config.yaml
vocab_size: 1579
norm_eps: 1e-06
rope_base: 10000.0
rope_fraction: 0.5
attn_scale: 0.144
init_std_up: 0.0451
beta1: 0.93
grad_clip: 0.5
final_lr_fraction: 0.0
seq_len: 512
doc_mask: true
MLP neurons of a small language model. Each row is named by its layer, matrix (up: input weights) and neuron, and shows model dimensions 32-127. Each number is 128 + 24 x the weight over its row's rms, rounded and kept within 0 to 255. Numbers have three digits each.
After each neuron's rows is what it responds to, as a language model described it from the Wikipedia text at the highest values.

L4.up412:133156162120115088159126141133104091118147175144166182126158151131070117147152115080121159164140140080098124118113070133128145166143085151125089169145085147105147126123091155117142167105175127133133111108123121135106140149094077150132153103140075144144131146079138121095143111103133119123
Responds to: Word-completing verb suffixes. Final suffix pieces that complete a split word, mostly verb endings like -ed, -ues, -ing (argued, decided, working), also "however" and "but".

L2.up361:139132176148183173160124155106113125116114164112100164093163128158100122110135114140111155080109118109123096140113118175112168114125098154100164138161138112130104178094089139164121145157115062143126131135144154178140134122150128137107136145117090139145123130117110085147150122134168131101
Responds to: Second word-piece fragments. Short middle pieces of words split into several tokens, following a short opening piece, such as "at" in Chatman or fatally, "ult" in assault, "pt" in assumption.

L4.up21:134119111150169118170132124110105126137130161127175123142141159121120146155164127113103127099120165104165146070118094106149101110091108149143115131113098106106116089124157171142153153143128116120159141105154168110166164089149121128141149085165126081125143190120132095136150091115129137149
Responds to: Main verb endings. Endings that complete a clause's main verb, often split across tokens, such as end-ed, d-id not, c-ould, start-ed, would, can.

L2.up847:173125171084124095139089132126099109130164111142154126118099111119084147117093178109171129120149148158180088108140143115145126110115119161113128168124148139095128150105084107113156103136197126129110170170120131155103191149128143156121094140099143156127108128111142070152134113131113158127
Responds to: Mid-word completion pieces. Second subword pieces that finish a common word after an odd split, such as classro-om, bedro-om, e-ach, appro-ach, b-est, e-at.

L7.up529:097137145163158139142135139133118160130148154147095122099154093157133124124116129124114156166143151139111137144056160112122106114114166142158147160124165080104127123141095075105119144168153144128156086152121117103088147139154146126092105130130055163143139114090123154097126133142113084145
Responds to: Abstract noun word endings. Final word-piece that completes a multi-token abstract or topic noun, often heading a phrase, such as heal-th, literac-y, agricult-ure, societ-y, civilis-ation.

L4.up2:165164134144135135138138140108161131116111129101101125128172140141127111137131146137144108174152123112084126112145127140112122149139136149120093124143126108148148093082090152117078126175155137148156128125103139129185111174108151196068125134122127155147140091096096149133133115131181094113
Responds to: Word-completion fragments. Mid-word pieces that complete a started word (observ-ed, to-ld, rev-iew, mem-or-ial), plus J starting first names and the quantifiers all and both.

L4.up514:107098158158107099102121118123108130174132123048124171104155093134171125156139132139133087103115138126150102096105086122136130119125093135126115114111167137144117123126145137123134119151100123140144151136155176118094093079110146136147090134128151092170162142124121103132159140143127160115
Responds to: Predictable phrase continuations. Easily predicted next pieces of set phrases or split words, often in census demographics: "% of", "Native American", "per cent", "single-arm", "politician".

L7.up344:076146171125099128135123134134165150083125136147137103156133171128138182125123121079112133089122126156144083115142123172107116129135121128141160106136114126153114134120106098115120126135159163120143078165130177127130087127110134128149146128117098151132068110124139085095136140128120160164
Responds to: Word-completing subword pieces. Later pieces of words split into fragments, strongest on the n before 't (could-n't, does-n't), also modal endings (c-ould, m-ight) and -ing.

L4.up156:110119135119148169135129140215100153146118114109131128166150122126134170107119160108094131154119114114114161133133112124096124094174116087103127112164174144139137120150099137123131094129132108119155101138099136153116123121133085139132128105094113134129124142106104157086102174144141127177
Responds to: Mid-word subword pieces. Short middle or second fragments of words split into several tokens, following a short stem, such as carb-on, b-ric-k, foss-il, Cath-ol-ic, diff-ic-ult.

L4.up761:157161128150118116161133091119137151147130128141173149098137092166161110146104122156140172165112140144129099143161102134147130119132146103118100147108126136079108114098108121114136111154109105120157108138116121133141135136104090137119162177161106122102175140158102146087127151151114110129
Responds to: Mid-word subword fragments. Short word-internal pieces in the middle of a split word, after a prefix-like start, e.g. pres|um|ed, pro|ce|eds, pres|erv|ation, Tok|y|o.

L4.up481:159129141138097142150111087113139121121080130118144110097086132139162109106167152141142117143119137167124109085123135105145139120117127149133074146146162067144173143106124137135160131156175100160097101153142130116116168124086123142161089130122145124140121108102103082134176175150142102144
Responds to: Mid-word fragments after m. Interior subword pieces of longer words split by the tokenizer, often right after an m-piece, as in interm-ed-iate, m-ag-azine, m-ater-ial, Oly-mp-ic, polit-ician.

L7.up923:129145184127159103133101101112138104107142161112114101131066119152145143142134113104156085113161146182085137104144100136123134138130110131118157071163121094106154131162161101084132105147150120127141137139131127107131141132104090128142129102129119127121169146114127150078152125109189140114
Responds to: Mid-word stem fragments. Inner pieces of words split into several tokens, just before a final ending such as -e, -es, -ed or -ing (Commit-te-e, sh-ap-es, d-anc-ers).

L2.up163:070088134109133127133095116105112121088090134140138147122170114122109120128107109128101146116116129169112140172142103102136151137105134122169148146147115097162136151117138129093173178148173140112137126091124112127122134167116160116130122136142103130126117113126135130129134133135131160121
Responds to: Noun-completing word suffixes. Final pieces that complete a split noun, especially abstract or institutional terms, like heal-th, develop-ment, secur-ity, struct-ure, plus Personal life.

L2.up900:110105145101134137131095139175117130122126154093099130163105133123133127157140141130087125128096120163130123131166115110121141119107112152107116127119131120138174170091095140097159130096128095108150160157121098141114095124116147133089141099158157114175149155132169139124118166161155149132
Responds to: Word-start fragment tokens. Short opening fragments of a longer word, mostly " c" or "c" beginning words like civil, court, cases, or mid-name pieces like Nap-o-leon, Norf-ol-k.

L2.up802:114121129167126101134164129153106149111141156084179106104122126116154092139130109154119161127131121153107124145058117138121108145132136142163074121129095087129119143114158146136170119138157175141112084115111170133129161147147127098166143158134133102112165127130122120157137149091165143129
Responds to: Mid-word continuation pieces. Word pieces that finish a word already begun, such as emerg-ency, int-ended, Cinc-inn-ati, Emb-ass-y, plus predictable function words like to, had and would.

L2.up212:094107193141154120138114126125134138121142139138190108130106170146104129137090075136116128189122134147113099102134152118117134123162110158098102130140134111134166119130124098169125123161170150129143123122111153135176136096133097108080155101096142120132104123177126150123134148110099154130
Responds to: Mid-word vowel pieces. Short word-piece continuations built on a or o that follow a fragment inside a word or acronym, such as Oce-an, dec-or-ations, co-at, NOA-A, Col-our.

L4.up193:155142102159135110163067099082146159110111093150119141104128157182118162107105187096155111105113135134102157147150147161124126147127125137128120095144108095093126128109119126142143163144106113156100115149150179098179160101131163114096153111109104166114108109149145143119126131142145155097
Responds to: "in" prefix and preposition. The token " in", strongest as the first piece of words like influence, information, inability after "the" or "an", and also as the preposition.

L7.up605:090169130141132141123119123151097142108133155148096130152119135162120164135096137143143126167145151126164111114161130109099122134117069150095116133123124110098110129153121093152140160173139154134123154112188127144143133109151114122143128121150114116138132134163106144125124129076154123125
Responds to: Finite verb inflection endings. Past-tense or third-person-singular ending pieces that complete a main verb split into word pieces, e.g. revers-ed, agre-es, d-rew, g-ave, mostly right after the subject and followed by an object or preposition.

L7.up124:153122101153088164128097139113136124147115150115118119135133120162113113161118120101153099166083124163155161104157125143104126106152133120149131154148137145113108125125110113100136146132140157102107067086115143161133154125082147088112087117120084141092110117121091076133186109116099151100
Responds to: Sports statistic word pieces. Later word pieces that finish stat terms in sports records and tables, e.g. r-un, g-ames, Inn-ings, recept-ions, win-l-oss, plus other split words like acc-ident.

L7.up891:127122093152142121139140108129104099129109153157110131099109141145150149088135109117118120189112146114044123159150123157167103137095135162153111120110140103113086093133118146109167131122137165138151139152113160141106136129099140115117137137122147117124143114143103087122120149089128172124
Responds to: Mid-word caps and anaphora. Single letters inside all-caps names (GUINEE, SPAR, SRAM, SEPECAT), day numbers in dates (July 4, January 3), and "this" referring back to prior text.

L2.up835:154150122106159149149095143110117119109158149088162141138135128121121149110135105122114098146095138135148081121144097136097117156128095146161104153109123119137120129128128131105122140121131146117125146127140171171120115137169138181123153121136149109137131093139120127115177114117128113079
Responds to: Word-completing suffix pieces. Middle or final subword pieces that finish a word begun by earlier tokens, especially past-tense -ed (elected, decided, argued), plus name fragments (Aramco, Army, Waukesha).

L7.up489:105187101137106164135111157105082091137155148146191075089110130150145139120140143133129099158092134144104134127127146125100134122147118127080158090131137106111126136121117107112164128136177125123113097118127071058178136140135141127148127120100093147059135140104114067116165159134106125119
Responds to: Mid-word vowel-t pieces. Short word-internal pieces, mostly vowel+t like it, at, ot, in split-up names such as M-it-chell, Sask-at-oon, Harim-ot-o.

L2.up469:133181104114127152141118097168142085095154095158148104144136082145058092132199126152143113124093123158106151126119086112154139100114171127144135117130150122162135106138120122110132123111135109139168158165171128145128162096112115096143131146085138117162122121146143129122136110111111138145
Responds to: The word "in". The token "in" as a preposition or the inch abbreviation, as in Nobel Prize in Physics, 9+1⁄4 in, died in 1839; also word-initial in- (information) and "r" in crime.

L7.up225:099148101165122072136080123103171112146163130120134134130135091120118120133121140167114148079100153110157106060162171109158150096125145127150160114130130107135152147135129140108169134122115108135111091123134103150139085149107152119088118135124155063136121162148136119143168165151137142144
Responds to: Mid-phrase and mid-word continuations. Connectors inside numeric phrases, such as "65 years or older", "18 and over" and "two or more", plus middle fragments of split words like n-ar-row and demon-st-rators.

L7.up32:120139115113152108137114110134160155086164141129070173121132098139128092135124143128076109171075125142132135104137147137176124120128117153135076155128148138155155185155108106106133145116145145116103145149103128181128119098136132164123104107148122133129101123120139114150127136118114141096
Responds to: Mid-word stem fragments. Word-internal stem pieces right before a suffix, such as econ-om-ic, Acad-em-y, anthrop-olog-ie, lingu-ist-ics; also leading dashes in infobox list rows.

L7.up166:107143164140125155108141129140166138090105101088097153121105141121135106145089122144142122108107120154125138137107103124129149068112156139117138158182091098112057152157183154139080130127106152131144128117131152109130110108117105095123126148128135148122137128157101115145144110160086114120
Responds to: Prepositions after verbs/nouns. The preposition, mostly in, sometimes of, on, into, right after a verb or noun, as in scored 13 goals in, served in, chairman of.

L7.up100:116140126140129133116133119128059131092093112140146130168133100152114139106141123147142154075166145126100149130133097179112104172095141121113106136110098123131164133151092155122121128106093126119151116113115127139136098084135114141104140132136105115143131134132058113148144137153124162165
Responds to: Government unit and title completions. Word pieces that finish names of administrative divisions, offices or titles, such as bor-ough, towns-hip, congr-ess-ional, min-ister, g-overn-or.

L4.up485:131097170087133108138162077176098154113168087078121148117123153142131124083102148128133164153127157112151112147153149086155136087155101088100128150092128152134161130099074087163094092137130155151108141128142156133122120136126133136108154133126089140159152127123155115129122162153129121158
Responds to: Word-completing suffix pieces. Final pieces that complete a word split into tokens, e.g. Cathol-ic, gradu-ated, Jew-ish, Bulgar-ian, plus highly predictable "of" after Doctor and "was" after he.

L2.up166:135140159147136161096148086113111101107115106125118117160143149115115175121151126077135121146111138132140131177123126142130104140119194131124119144122151114133125126080150121137153144094094123065146127138164094129112146098128132106130119132152181146125117142169149157121141141115104076157
Responds to: Mid-word fragments after openings. Second word-piece of a word split after a short opening such as p, b, re, Bel, as in p-ric-e, b-ric-k, re-v-olve, Bel-v-oir.

L4.up113:129162109092106118099070124118123124094129128162108171117132147150110185088082154090146122173099120154120148121159164137147148190115113150122145097085126180158126117140110095116101119145121112113120126112098182098136180142132152132134137169145135150126134117122145143149135137105084144108
Responds to: Mid-word fragments. Short subword pieces in the middle of words split into small fragments, mostly foreign names and places, e.g. Naz-i, fres-h-man, Assa-ult.

L2.up643:111146176127099139136109094119131119124112133104148156126128130097184111095122118139104157133105149146190147096096142139122097143132101133088126100152164128112138126105102126169131130130168088137139117139136127169116124103133093129158131082095136175190132114078150181110093132133148148099
Responds to: Mid-word stem pieces. Inner word-piece tokens that finish the stem of a longer word, often before a suffix like -ic or -s: astron-om-y, Dem-ocrat-ic, Satell-ite, acad-em-ic.

L4.up218:127145082154128114130138162132137146111112161108172140149097170198139144120116152120112145138104099150148137130176133091134093140112118147102116177111100148123142117162133105135154095119132078116099128142136133113152105151157136131111102118150121125139097125136137135130121136152082192148
Responds to: Superlative and ordinal endings. Superlative suffixes and ordinal or ranking words after "the", such as young-est, high-est, first, most, only, Fif-th; also weaker comparative -er and word-final -s pieces.

L4.up691:104117124130147119126108096114124190148117158128143139130126153135156154144118111097127122084106151129123165131091139105157124152105142117107107126149125135111149142136146100142142116161138134120116130138102106126138101153185175150081126100106116163154154102074132163126106100116138066123
Responds to: Abstract noun completions. Final word pieces that complete abstract or category nouns naming a field or activity, like sport-s, poet-ry, constru-ction, public-ations, also whole words music, art, life.

L2.up715:117115144109127077141103102133146130143096162119136131137148112117127135115166082105128107118169110126141117099154142119146127109093152126155132176108135127107140130160171134122127092134159150136179118136105097149111100150140132167071092121075135109113085125132104179123147135114142156138
Responds to: Word-completion pieces, census text. Fires on the later piece of a split word, such as ow, ing, ied, ation, and on words after percentages in census prose, as in "6.5% had a".

L4.up427:117118112111128145147165123159128141148123097135136150117129151133108076132126146122117145124127117094136119117157130146145133086121164138120101111189138126118137116128154053133116063149128144093113165124150095106119129099103112150130136147157134145166175142106166163126125116148164159126
Responds to: Part of, plus name fragments. "of" in "part of" (was part of the force, is part of), and single-letter word pieces mid-way through rare or foreign names (Trip-ol-i, Vul-c-an).

L7.up423:148118169128127129148094095154122133120106118144147111132136165100107216121066084123125108076091128121111128103147110124153157103150144087110124105121117175152115111106120089114127127140142096138127057123099155118109138113135137143095096126087029127151113140098136131139147143151130127131
Responds to: Word-final suffixes of descriptors. Last piece of nationality adjectives, number words and superlatives, such as Russ-ian, Jap-an-ese, eld-est, thir-ty, Eighte-en, plus first, two.

L7.up361:129158154128113118087132109103158115135105125139141104123083154099092140107114142130126118115133131143185164140148132117134152124098145142134091170142130091102169117163127147111168139140116132117175145154092113125151135112163169130142117121144159165138105141122154123119096107094145109153
Responds to: Word-initial c/C piece. A split-off word-start token c or C, strongest in section headings such as Cast, Career and Critical response; also mid-sentence like critic, cash, council.

L2.up572:173172116152135137100162179169140130154118143098140144133130121115115091165078108099155164149095122140112099099113144145118123158164119111179149080139118130118140102088127070183118115136141120126127114156116103111118137091156132125106120136128110138140128114115167137107138120084107174123
Responds to: Word-final subword pieces. Closing pieces of words split into subword tokens, strongest for "iew" in "Review scores" game tables and "ard" in football "yard(s)" stats, also announc-ement, th-ing.